Weights of a small transformer language model.
Size: 2 heads of 128, MLP 704 SwiGLU, vocabulary 8192.
Architecture: RMSNorm before each block, rotary positions, untied embeddings.
Training: a variant of Adam for these matrices, 258M tokens.
MLP neurons of a small language model. Each row is named by its layer, matrix (gate and up: input weights) and neuron, and shows model dimensions 128-255. Each number is 128 + 24 x the weight over its row's rms, rounded and kept within 0 to 255. Numbers have three digits each. A neuron's up and down rows have the sign that makes its largest values positive.
A block is one neuron, or neurons of one layer that tend to fire together. After each block is what it responds to, as a language model described it from the Wikipedia text at the highest values.

L14.gate6:168112105140116111114149168116140127121084112093123087067107115085131165111149104071154161143142101122148127109103131137163177140130092134121126080121106081118119119139163130128102123126207117151106116161132076140147125125133184146119160174148151121128171113113108141133134163134098130209069141113108096135125135171113134151112113157099165146164138115128184132166117129126156098150095
L14.up6:144128105098138130082131166136128176112122129106127153131125138099112102127122163089097132134097110147131109137107135120142122129097119106135123167128097129111132087113098110166123160158133166184138091162176144124123137114137120135154117118125145081133137144118134097091118131117101153128117121099140104122131156106126125087131116097121135112125127130108152131145146119176138176119131
L14.gate49:135154119101137138137180166134097088081137167109152136117131151166135138136154164127137078116117127179186140129155147120119161113129109104146108113093126090155097163188132114125090157149133142147183142165138129128120149100089134124135123148167144143126148132131119135116117163154122110134127163078091144112112158170128092100155107151096172147115118147082139106129146110109085124110078
L14.up49:142165108163127117092122134098089107117152141093145111121118135181081148123140167081126138116126117096119127145156146133082136132150121118108134132146133158118121122104129166141145114149116137157114167143129098150136129099190102160156164119124160123133117170138084164135167083137086101104112099162105119146133138140155113121104160131124171147219143119113169147101147110141144150099111
L14.gate108:124152139146144131107160109146117146114132120107131143102176120155066162115150086151138132105146100118088167141156192097114126119155106153118167153100139126121112152162109148174123146135152166176137141104114116098128159141142106105156124134103103123099122114115134152112126150120139128086106129098130130114180112151115136138157133135097158121116098091147160092119136170136124163122138
L14.up108:156135140118138144136109116066130138068129094139084139137084148083146170147133124130143126122095152135133146078079130158127126127159133094169116131175126168110146120117121123138168090117139155137137145092145128147133124095110095131155126081148151100150082119120144136132156094151095077112155125146116127115150136119129164164131142095126110116143140125138107118146116084082092098089159
L14.gate119:127135185120138119091158140142166134151136137152137099097119149134123117128139133115150134095137100119104136104150149114192155184110091083090076131144106153154114118128142133161195092123127133134131122112168113060124104185137145097117100094132131090116100164165106118123116124141135092136133134121120104127119146114102131118154079140127129115131126160140080081144128149125144137137130
L14.up119:120122183168134129172152142170136114135088104126138141134110100132096080107143142130120090157132122112128106112114111132166092146163100103119151122092139122125171150090090123121156142140120116121128086121124107133123098158082165130152143143129113163106140124130125111106138134163150143110179140117098120076147090158125107152157075163149150120150125142142107143150148150107077092146130
L14.gate142:157168135120133135123184138033086170134113153134144113104113114129108152113131138118200148157103087139155120091115146143123186162110107138115105160186112138121190149139155121057132116137141158138092125144123082167163143153122116163124109133129115183088147131134143132133136132111096150106120118131103167081162122165106112154150142140105114126137099148081134162160132100096142133116106
L14.up142:142130197149133129134122113157161131128132143094129132088143141155143066132089094082138118151109111111118122111070128161156131145162115129101123099111141127133163126135122108103091107142082146109092110100118144126099170131122152139143095132127133137101118138156105161118157108152132116116170115068146125156117107114124116154153112111148113178147140155145164171117165117090136128117135
L14.gate160:120136147135128073112121123173157087156135172103123112131152128164120142152132160107173160126083133117125090119125134155127131118139133083106118130142155161135130161098157124114132105099156118169141122122104129090133136153131116146175105106154134112100099120151131102111152122124174108133140142128123138156148110152142090138145162098142143127154091118144098132119112165132102126130161
L14.up160:146148138158130175122104141127149106141132108133139089134120146144130107194157144131154088087127145102138091130126127113112132163100146098098079098115169117114120114148115091138138081141099104108151123116149162123147120119135093169130112110132149156123109123156140142092140162124174156125129149149132127118098121121091109208142134145138119093111140117132109115112134143081125101086141
L14.gate383:108133169128170100113152097146116135123119123165105148125157113169111131152127139130146147138119118101115128098106137183146102153132099121121092159137151127136131109141113145147166167134134177139134148128122103139191097164137136160126171134150121108093135137172141082107126112163090105134142139113104104100123108131097161091121134147140193095156168139092154110126126115115134155099087
L14.up383:151156133094161127137126145144105135102114103160140123091121167122117161103114069106118147158098125126103136109140138171139140077115124136121116138149097129124168136104096121144096094121128179142103142117127102136106130138124148149118171113141148123207148113139146084138142076117106110124110161159148134099123121073104158168140117128098142132134183133066149130137119120098125161123127
L14.gate448:131121120111118135180156062159126111125128154172116129080135166108136100110152109096109147137154124126107107118132121159115138129142128136102135128102140166128150111136158156108091130135085138125147117155121141128144098107155112118130145164073129099144187148130114165086147148152145116119138109108156142113145153110109113133125148136118143159135155136118130116130095096116173107127111
L14.up448:102125112130103146105137061108131135125123106144111080185123139073152113128136148140114083099075132085095160137104122158139151145143133140127119115102087112081158146140105124129154108162135170136128157142147120136092141148170135108136140114162140107099176109143139148080091110109130125109163144131139109108116147120125129125135133171123108084136141131118154085100140118139117161107143
L14.gate503:154125104172142094133150120098131124175139134097130106154131122141100138114128158135144137115120116111116122159153107104168148144123119140099145157129099133112115124131107102070111107126177146139150112135121107144141121140178165147139121113132110145129177101108100194122133155130123089099131146103099108119107129109123092121141132106141162141120107135112166083120127120145141163132088
L14.up503:120164072133124134161165136122108106143103132136132104128161121141106162107126139112109121116120124129151109119103084113129146126155119142165140161091118144129172169128117139119122105152142142149113132124135139165172165097143121161100168114128107101123152122120138140123123086111084127147126127140107145107141116103130143125152141136125078116141127145126105111100139123166155160131134
L14.gate509:122156148127143126142136122125110112166116131092123121100118119116106137103110082098145161186193125144128123155121126132104121149105121137139143113106130123137124108084140146151149132097130141104122147128151169136153148099155143133128130147124146139132082115116142105127146171153135122155139122108148126172144191129126103160183168150074103130129088191181155148142126126084113164135104
L14.up509:112152182119111184119070121130072089111108132121172106070139115095140179103106116148145116144113144118141091131128155132127126089122103134174135076127134120166128119085116098116113133161107172176098110134114115103162115107128106144135123116098125114154113136144180100141113151119126138128142085128162137138095122149095137121145128139087146117165109124109124149117154102109083090116118
L14.gate528:186121182120122116118169079129160138135122059100121129095116116105085133138113123100125102114151114110175159086113116116119146151100104139107148163138107125132159146116167110154130125135143109142155168138093105166119142116125147126130136103120136165124094139129071085147130141128112083144115164107102143069098122140098130124176141162108148123160127115103149130190145144093128129129145
L14.up528:119105137105127125126153106148139134114167133155110116128086145099134122095139090108123142135133154132131151100135099154134181099119148147145116140092141129164139135152105122122095154131179132148185124116146108145101141147119150116096136120125150127160084118111131139092098118106104153123169167117138132108104086104128136146125089135132119145152156170057142141149110115130122095129103
L14.gate531:143149121117125101145146084118125125119146097108098094139139129124105096146128122108057148108132119093129112187090123163143133070136142103121094154103130112168123109153145125159126148137134136093155118130100072085092120124138088087134120105120090143145100096147101132103163132111113125083110136149129124115121102131137135127124151144127145159126150153136135104128148141117142148106110
L14.up531:086148120142114151112173075142108113148133126165120148109126131143075120124149131137152125148133124120134113137118129112076142119135130139095176096172140129127129135098146171133100135093126108093131150159153129122157122158107172145101125148084151116154099093145101156119124118139138150106166135133141116124074100116104150140182113127098129096123136101148138160141193113124136138096070
L14.gate538:136127133100114122127136108130106158149192072198151112125158104105112164115115120097099154131146089131096126114113107161155121123090108130136119166169088116116140177174093117098142138123134119087099150137161130140142118085082117112138148129125131122099115103089162100110131119141132163095114087166139107100165108121134143150117106141157142097145099127099132134140133144117144106154129
L14.up538:105116129129148143102145170119148146154162105116146123120136138100177087109085059109119111096140058148126074102150130106129118133128123150140153110176130105095127140149121152152148125127129105117116143102138171109145134115155136142123125149113116149140114114158114127123141087114139099171125150121140115136122146142067108110191112187124154126111134126120137122141115123159153102111109
L14.gate561:122142125167103148102159139098102147126129080141146098121118129160130151116108117096143152056110131095123146112134119124112132138119071083158145138104155134121181118121128151133147137170149138170079137146131161141183106142128195152108169101131120156132133129127132049116170143120103181124133146133121141109129112145132093153110135130160152078120157129146146100137177107096120120138173
L14.up561:121157123140110130103127171136148134150125155090125150124158110099169184129155112140124099116149124130106097123173082154126123160152144148161158141131119141109126107154103107160160098151148160146142117125148120162159145142175146191154120157147102113134115149133132140169125115127071148159128105106131100149100145106134115146096143101168138105205120095146125114081122116150127146130122
L14.gate599:139137128123130134127113117086157165147132172159141124117089116121110127112134139104121143131171173102163119144156095115092148119100104143123142130114141156128147118198095115132154097148098128130115144103107165114118145166137145140153134180144106101114178127082091145075171137166116165126112121111108126129129154122144141094108111135099095100154092190122091137149135108138174141157152
L14.up599:119235127132139125127115104125140119132165130127120092107096135104149145161136167133118134152117117072109092108158175119051141104145141102141198131128105145113142143146122136153127133146139153148150136144125148131108127144102130150129108105185164131090144124107134142163121089187091178142135149115124091101138102115124161145174137115123113122126104133124122093095109140130128179124103
L14.gate605:138177134122170119127140094105105141153145113105109138075112149104057145139110137139106115119112107108070111118110138127122141129106085116118158149099109144104161103147131118165161147159129152140116141174163097123134155141131143156130114144127150127124131145133126135107163089149088123107162132094103181107159098141159116134172123163113135105168097175092126126133111137124171117086108
L14.up605:122168173103108102100149141165110097083107129166110132149137149120121092130130130099159098119110109133091114107114130140124124163090120075116086133172087156119121135126149123090135142119175158136149131113179096158128106138129135139128106128091144156126095127088101097106099145111155128116143113117134146124139137119100128146110104119120168099140131095107118120133150134070121136087120
Time and coordinate separators. Separator marks after a digit inside numeric values, chiefly the colon in track durations (4:22), also degree and minute signs in coordinates (47°33′); occasionally mid-word pieces.

L12.gate326:123130154140124122123083150092103100115140181133131140119128084153118129174114114148123136121126152105156111156083118185111132152130110131105115184118108107078094098112133149138154124146146126105135109189120086119133143112110131131123148137127158117171135204122123152132168171139127167118116129124109101099137081122125142115111112097100144127108148125134124122110151148126136065098172
L12.up326:131121136150130123130151099117131130093090097158156110138131116128069150141160171148162151162130144127132155130156118133140129151117112117162090122151150120077150125110143126142118137112109100129115090118101133125117135137121128170161133116105131101126215129132173113135139165120117144096172152121107089094120121123127150115131145131117113146163137138133128136076151072102139127142138
L12.gate455:138104086111160144173160134125130154106087168111126159117137129115143153141138151158137095169135111101099116108169143131089140178117115125124121117088162121133125144146121151163097151084120146138102146127164100123129137134114126131131128157111121093118117122153138090140142106157127097122080103143101120156110120099106100112154130076148148168145137163111115120124154124139125064157094
L12.up455:138139127128141135142110111131124173146119121118124131160141127111120104133128152123150148115114129131115146112102110122080144167088090093138127127138165121147135099119119128127129146138090108159123135152112116130178117164125119086132116127166159137116143140102150174129170113108138142073149173148120097157125136094133156135096136079097166071139140119136176082162175097154129145147127
L12.gate638:104163174102144103115134113101137114112163127157159116130119132131108147167110097151100122109156115112153095100093093136131093131114106061121124161165130125120106144118106124132129157061183121144127108107109107086127080154100129108124159086120137122142138096116138134142134110136126124111146139128088056097124119099080097173190155109093160179114124117161169126177081129132161126079139
L12.up638:105170124143138104153104150166132097106111090119157145128089087147100146101135106130109093128126129129120150138116148108143110149123125148109107119141143125110147111119136151150127143109123094160094133121148120121139111122107121165142161091128092183151111077137142124142097087106172149076161161128137160160136165107141175109143129092122122153116157113125121092105173130136102097142146
L12.gate670:119161127177147122105172173117150137174098118109148168062090149157079128138156180153113122132143154135130179097110122121127089123129080097142138139124122129139131123154140107131118158155144155112174092107095095094169111108107182141115139156110106142100145116138096118142144096125123104133163146137112154115134090101105121107190124114153150173169124104093151137131144128157145099104106
L12.up670:130135163144106070120150135135126141092139071157100160177145106142111135127099140138140097119134130126105108148166104131106151120132104126122117158119121149136124091096137118117135115128141096140113126167108119145134181076142124071094166169101146139121138163123113122154154177131143141066152161116117107141133154147099130093113156175092170160126140128144148139121111103097123090137125
Article title closers and separators. Mostly the closing = after a new article's title line (= Rail Haven Motel =), plus table cell bars and verbs or prepositions before objects (at, with, shows).

L14.gate59:125122137168108144108132114101116169149159120094130127141125055140162095162099156143123138098094110149142133121107132105116102151129115092134108090145098142142137183132166115143120105134132112166126122145100139074157148164110121146143097114157068135109081080117105128123107105125107112146103109150115142103145107190099103153089122148094106145110128156148108134136131107154097128115179
L14.up59:098130132149145136142070097162108125106105127162111172138091143164122122174125157147157156135050157113086134154139110145106100131097134081130125136125123156124127163144110162167135135166176104117113113134098132105156106168111149161140150150097123139118154140181133091154089137146129122136106138094137130117131071112093165167142113148121109149093133106158140142091156142103142134126152
L14.gate75:128177171161192152092124167135175126141123102098119111133143096137126149136154107133137141152167098157123152130123123119122121158101112147132132148098197136168131140112159173148134131105116102129136147113148130142099183166135148155150119096127137186087120140142122138066160132157157108135091087114103106121135119117109115105118096120153117072072136190117099141139145114140148097124131
L14.up75:118123126138122125085136115165117135164109127065099141167127091159140058130153124132110128146134120160125098155152137101115138134139103106139148111075155122143139119128126140110136134152122126151117123093144097087114110130138110158131109124156132148106149117080131126109132148117122105095109138126150100141108095147154137091109099148152111120079135135136141135091136174099163171145123
L14.gate92:194149150135096112150156116100131134130157120135118121139141117126133131093114126154165129099175096121135159141121131181124107116112122107106141158127165178130129090129148125092070103116153124134147131133129133090119136119118098141161103133161159139153131092137100130115140143115110166147083116108131126081149117172153109142110130165174107079097117153101107126126125142148093112130115
L14.up92:111106113097121126102118120106094135104143117132100132179133153118163131102109140127138087120113131145112090160147112164182124102142135124122140151124151111097085124155147103106111140123131140124112149127148118128125128138113110122112148125114142124128087120116096129116137109115125153105155160119115169126149190121096090179115130167118103123129135117169121087096101111148154126142104
L14.gate135:145113148152153128084090133091178160164096138084139146141130129101133156151075097164133136129151131115146122120101142123106135105081113109125098118102153159100138170115101116147109135142144137102114169128108157140146096146122143149134121093127139141126174127118151142067126164108115105080128093155131135156109085118135119089139132151118111119111121149123075110104136116046107094151139
L14.up135:129090114111107132142094096097143131108133103151152172147087137085148122131111107130181128152111150125147127151100140123106153125128132104109120175166126170162172106178134115140156132120123135108135127139110129093116120130125158134132166066126076124094127178097177104130144102117158128128126123171123139117123148148078126128120099198129113156120107132112122130137123098124093124092123
L14.gate139:117101132164092111125120116137119128133132131108119178088117116126154116129163070129136141170115070129115168146111152126084118155115100155102120135126082148178099123132146157157097144153157124101126121150158119122145102110105137142147172137133120180136133144181084125115134151146109115107114115118128134132145135174175136160104116151122091160132096168143063160114146151157113145133143
L14.up139:107089106170116134147155127173122150169110113125135101138109109114122130130127122066156130174114098170155136115128119108091116135148143159122104100150128140159162130158105149090087048150168126106147152134148138107167151130162096140164131155159113145140195128150147145096142156128128108123103126161059105151156144148102119101150113111152122146121108095155100123131167120136127158122137
L14.gate149:164106133119129127157138078072191126135146134117133117111126104154112139084137124104156121139119108157109143100167132124164129142106108128141109195132158103125150106162139159152136140096136135102174147104143133120096129110076119114101166144135130090124101147159171179128106186162119105152147127155124121111166097100121123145180140120127149179143130121132189125140091123163131115163091
L14.up149:134155077165124112181143091141115095122085066130138122132095116122133133145157110067102122125150096118084158136093107135099096159090126178131108133115105138152146158145132158171133135162142123124114119140141114116091130150127122144135128147103145172139149125121149097169129157151108149114127146139108124130109120118107111105104151144141114103140104127159134104153109128129143102092127
L14.gate366:154115160149110151161159135081169180110134118077132098150127122164133144112143138133092118154147104120119138124125104125172160066154114104113098150161121112115135151149102118160142134111091144125113120182141113130148093154099131100133148154106112110116158112140165110106100197126103133113111141103131165089088140137136165107160107120125126106151102123088123137146137122122109111162125
L14.up366:119121129149117157115105159138118123142123140163113068108151100073140128134136045106143184157129090149148125101137152113139092146142153183139136157114122098140126135166093084136088170109106101130135159132160130170135114145068102097095112154108117149146148109110165120085119109138127114121178100075130105149139117155153112142085129146135108106138143133121092111156136088133147114109140
L14.gate419:128149131133148116104108141108170116110089116101150129090114103133138158138140134127157106111096091089121103125139100131130144171119133143082128160101156143118128137162163102129150128095124176129172099135103122109108168092115134132146103098137131180101172093134175131118151139123095173110083135154121123108134129129112174143112109118112131151095121151113147114122098116116169097103122
L14.up419:132116147092161130134090107108115134131104152125132146126117123138159072136166156141142074110094111150179129127129115142085141118103103121144112173154123140148127120129139166147128051124136126151139135115170164104135100135116143139160175127148059179118168153132125103138097123152163146146158140143116109084129144104121144126127079120140157142121129193114119082169127141133120121109166
L14.gate440:155090170113137153120116126147136143156115118110147133073130099116173096141141118140169136134116112126172134120143155127119098177147088049149170185111135126126138139123097144155108117109144128101145107134134138131125104140080094102164134134112103119100148141168113088135119098170080098136103094172130135075132108192157099154159080128096111106133102148125123159158139117118116138148112
L14.up440:126122138115129102139124083144115085122089138087121116128132121136120127104161119091141125117140128189159101130142164107137095166146095109111147144154126134125133135121159167134159138088071151122143147116137113093097106115151134121151146183152132144086112176130143121131164124111088088126138141148099139145129138149139150100085096123128131112133116118124126128158115180134106133129092
L14.gate483:135110159107123128140159136095129148124091061109118132118146082142151120139119154130109132141081075133111092102135114164148113176085107153127121109102156082116103191113093142149093104153114139125131160137120134088125155120150146146150155114143163119132145081098135130132100101142093101142094144107125129127118147107169120146133152148109109121163088166115127098108155092116127113159174
L14.up483:125130150120106127130095155162109109164171066147140120099128133152157131098119158146143112176119164156093119115135118134069107125159124140134094164111090156135119127115118076139146147172182147154128150126129130124133128128105149143155145119146108136136108125136140088133100143149132151142136156127134111162118099109190092132100120099156132154114143122123135058127168094122100129126138
L14.gate523:166103155167130124100095102121147138099133122112132134106107112119119139157075094123161110139100087144067152100146120122092085134095095126117133178147117147162136124151135114175109105120154153137105147175130142104105157117118144118150133067145119111157107158159155105124144178129126124127125087144116117117134149143117076148148094147127078135082109140139093146146134108124141127116125
L14.up523:136106094160094155144191135158136125105121177144123112115102134110140122118121088118148119164098077143080127125179131114121153149163126128086122176135124130113115099135122099142111179104093124132065109139143143073168132138097086106090148122131129124108109108167143111103125114117112125150103126114149141131143118117124131153118084147171155153136125132118141149145082108129125113133087
L14.gate568:068079165085140130132110144102157154107129142142127143102104161126124119148119105104136156149143118143121141084123120127113141140127133145126121138140146124094098117138164122123117133115177129108140085120072073122111183182102152171105155116147107104143158090133123127117123166129127118120095142146128143142148138092135165105119112133114129147102121125089138158125119167116114090154111
L14.up568:145156115093139131118125091146148141116093165160107164109122129153105184130142148102163144124113122149106174153110158176170109149076111102132140134117116140088124122092144121146121135143136139121145127158124154091103137091109124149120144084117122112080187135154116154163124152110155164135122155107169103110128137131143169140147096112156122161120130160131159114124119186166166160138119
L14.gate586:108131114092120064126115137055110090143135156141163155128125138132164154144127152156136097163110130120142122104155159139101148107121104180128104161104085109152114125086105137141121138131184171116149125150116133116130173163106097153130139149112112115132123118139124092154149116159140128133140150167132152083126088140153141125171136145151133139121129114112156106141144129097133118124124
L14.up586:144065161120137103114123165189150136120153129122146146119129128133121111149154106141152141124129103162090126122147148134115109124141135137119108133152137088120132110097113107095085124146110136123172162184090154120157165131108154096141124123130157127109157168069129147138161123145128138136144156143142067064145123128117096113128120108125111139145101120118161062134110160117112121131110
L14.gate600:128113132118122106103108107121115183158114150158155127112134151120102135157119138142166138142110120183134161093138165166132131165082121120113130157139139162109166108130177150103119098122133118167113137118179106115117165099131154156140147080143136089174128123117169167103133104155132140106092126152168106127144102069034138092124131153135107138085102143112160135101113136118133152179153
L14.up600:112140156105115132137187122155128134102170115152120096151161135120142106138102181135112123138135068170115163135083147141151106191109140160120135112138139145106154099149160106135075156125147153093143147100103117080142132135130123128106096176140093105118128139154087141109161109130098143133140137143170149107125140119133122125148150140170142081112156074182147122123092136128163123161148
L14.gate614:146110173123161142110130100111153109150106125128154147076117123148146148157088115106116148130182133150107130134114074134129079148145108107123152164091134096126157112123177116149101139158114133092088093159074108136100120097072135112139137132117111142135129118122134162087154098115101131133135106151135097110126154102154078125147099141146090134105123124110131131136091108147135154151108
L14.up614:137094117128113122137103104113159127170096122121093150123122133156146145112110147151133152122112125100145136139115131150132064124141129146136128165134151133116142126118114108146067130106115146097112129154153163122137119118167136143151090089115152121124077129079094118115144126140097154135113149128132095103123125120107143104189119160156125114122128175079108121094139168162123143126102
L14.gate646:132101091161108128118154116148166126144137111100160119096110093096148115129109156141121148124120082116119112149152147105130086113148097089093182156117100111131123147182119090110108141081106128094127121157118125100137134124068125127076131156095131106104144092148091162114152123151133113119131141091141126117131165117120123136095086111125116103134116149119106118183147164121097136131122
L14.up646:134121148101124165169108131131084083145125144118171101120129131106120132140144084181170183138124116146140154110116121137140106118157116117123119135112105133134143153138104132073108110154170130136115113121108105121150116157132123167075163102112131123140150094079159074133121140134140119126133121124130157131148117137113135126120135177131098137107101170150129164109106100120183151146146
Re- prefix, heading closers. Fires on a word-initial "re" piece that begins a longer word, as in re|marked, re|worked, re|luctance, and on the closing ==/=== markers after Wikipedia section titles such as "Works" or "Television".

L8.gate594:146156153124142131048143098114159098127196143104085131145134113100098140101127135081121142136139111148099153132165139164132123134076109089157130162136187117103115132124148107087118123133163131102150122176134154128126122157110128157125123121108116155105159103133140104135132107161132108146072130150117108113092120146130149170163124150141145115106083153132121117134115132115123125116148
L8.up594:155128142136099118081137133173146133084157124133116115165147107138067190132151195085105118139113149137107124126150140111100122095117117155163099158150119129116109118113138107119114139136112130102175095116131143130103135142097076150108107120097143113125136140167173118128129111112124101128140159119153094147130091090150173141114130182106140114153131130139142142097109126149109110114109
Wiki structural line ends. Line breaks after infobox "- Field: value" lines and closing == of section headings like ==History==; also hyphenated prefixes such as anti-, pre-, counter-.

L12.gate229:170087141155093143136142127131118100131087117119147132092127134113122093135132111116111118097186135081110111110150123131130141148150122142105118137118160122137132124158138116144115172135090114113137133162144114087162137109168153141120141179142152144118146109158132171144125128134127154101157108147088110091157112130119114150143121120096167169103107137118163119135135118102150117082114
L12.up229:123146134135132124105136144132102153144099128137114117141123116104146117149097160118125114121140092083175147110136143132150162101153117128117138160095070150094190166111133143144106153151132131081124156106109127102113145173106094153165147130143137108085110125129131135132120107125114147103095118115162068125089113098139133117174147149103103124118121135102139115135115141136147093121174
L12.gate413:092135119088159115063145120129148106106132109188181113142143139122154152113087125151072180135123119144106107160140100137097140132105117090142111121137106112136105149119107154129165106129132122101109121134157118151132195100141091171104152147143194162112149119106142093113128115170131138110143151136112148100152128133153114134118114153094088130108136182154142078107107111082116165133099
L12.up413:146131113160129117106153158125088104132112125107159136102144154120137135105154151180099171135137125120080172067143086157121156173136085153163138093148100168121104133166090164088119167108166124144120097127114133103156116107078125156143151141168128120102146134153137149116130121162111126139149122140095184139143160162143168121160140135142113119169119179109103139123145090142124141142125
L12.gate422:138092155191126157094131126111134160138122099138176115140089096160134136131126136122133109136139144164124103106117123112066154095117130174132108122104101132107158128135107136160110129094147099152151131142119100119082149150117157163128121161110097121149129176143129133118129158149133141124141100143123160138160078144094130125143110181126115114150138121080194127134157131130121119136101
L12.up422:091105078133138126110131168119076148144113148119142103150103127131158136098123103134129097121082151089119105137145119092143183125115115129141158125107142117153162121139126075150157159126097141105131124093158145138101102143164109119115092152128150178129052111087135121129112109119134124126123118106112138168115146141087135139108126148118165092132116147185101119119124161152145137110113
L12.gate444:149140099131124119103174126145136163182098153160133129067123161124152130154104135102133162093118111125094145119098126111152124103111088114151101156139130118106170159144090108158129112116114132126130081102098151094157141066091139159157136127113122177121117121102123098116135113144127138150151128157136159125132130126116123141127103185150162125118113123133118111170111133113177099116120
L12.up444:113140115117134069165151148143092131134147139100184119105081151091128151133146166116143131161117116163130082114132149126161152138151116116117099144146111124138133193112155130109121107182167191130135130129090109158121154075147096142106103146161106100108102079127115105126115153147134124142070113117077133139130171096104145106165119139113120139146141109157139194108141115119117136154104
Number-internal separators. Colons inside track durations in tracklist tables (4:13, 3:42), plus commas and digits in dates, large numbers, and coordinates.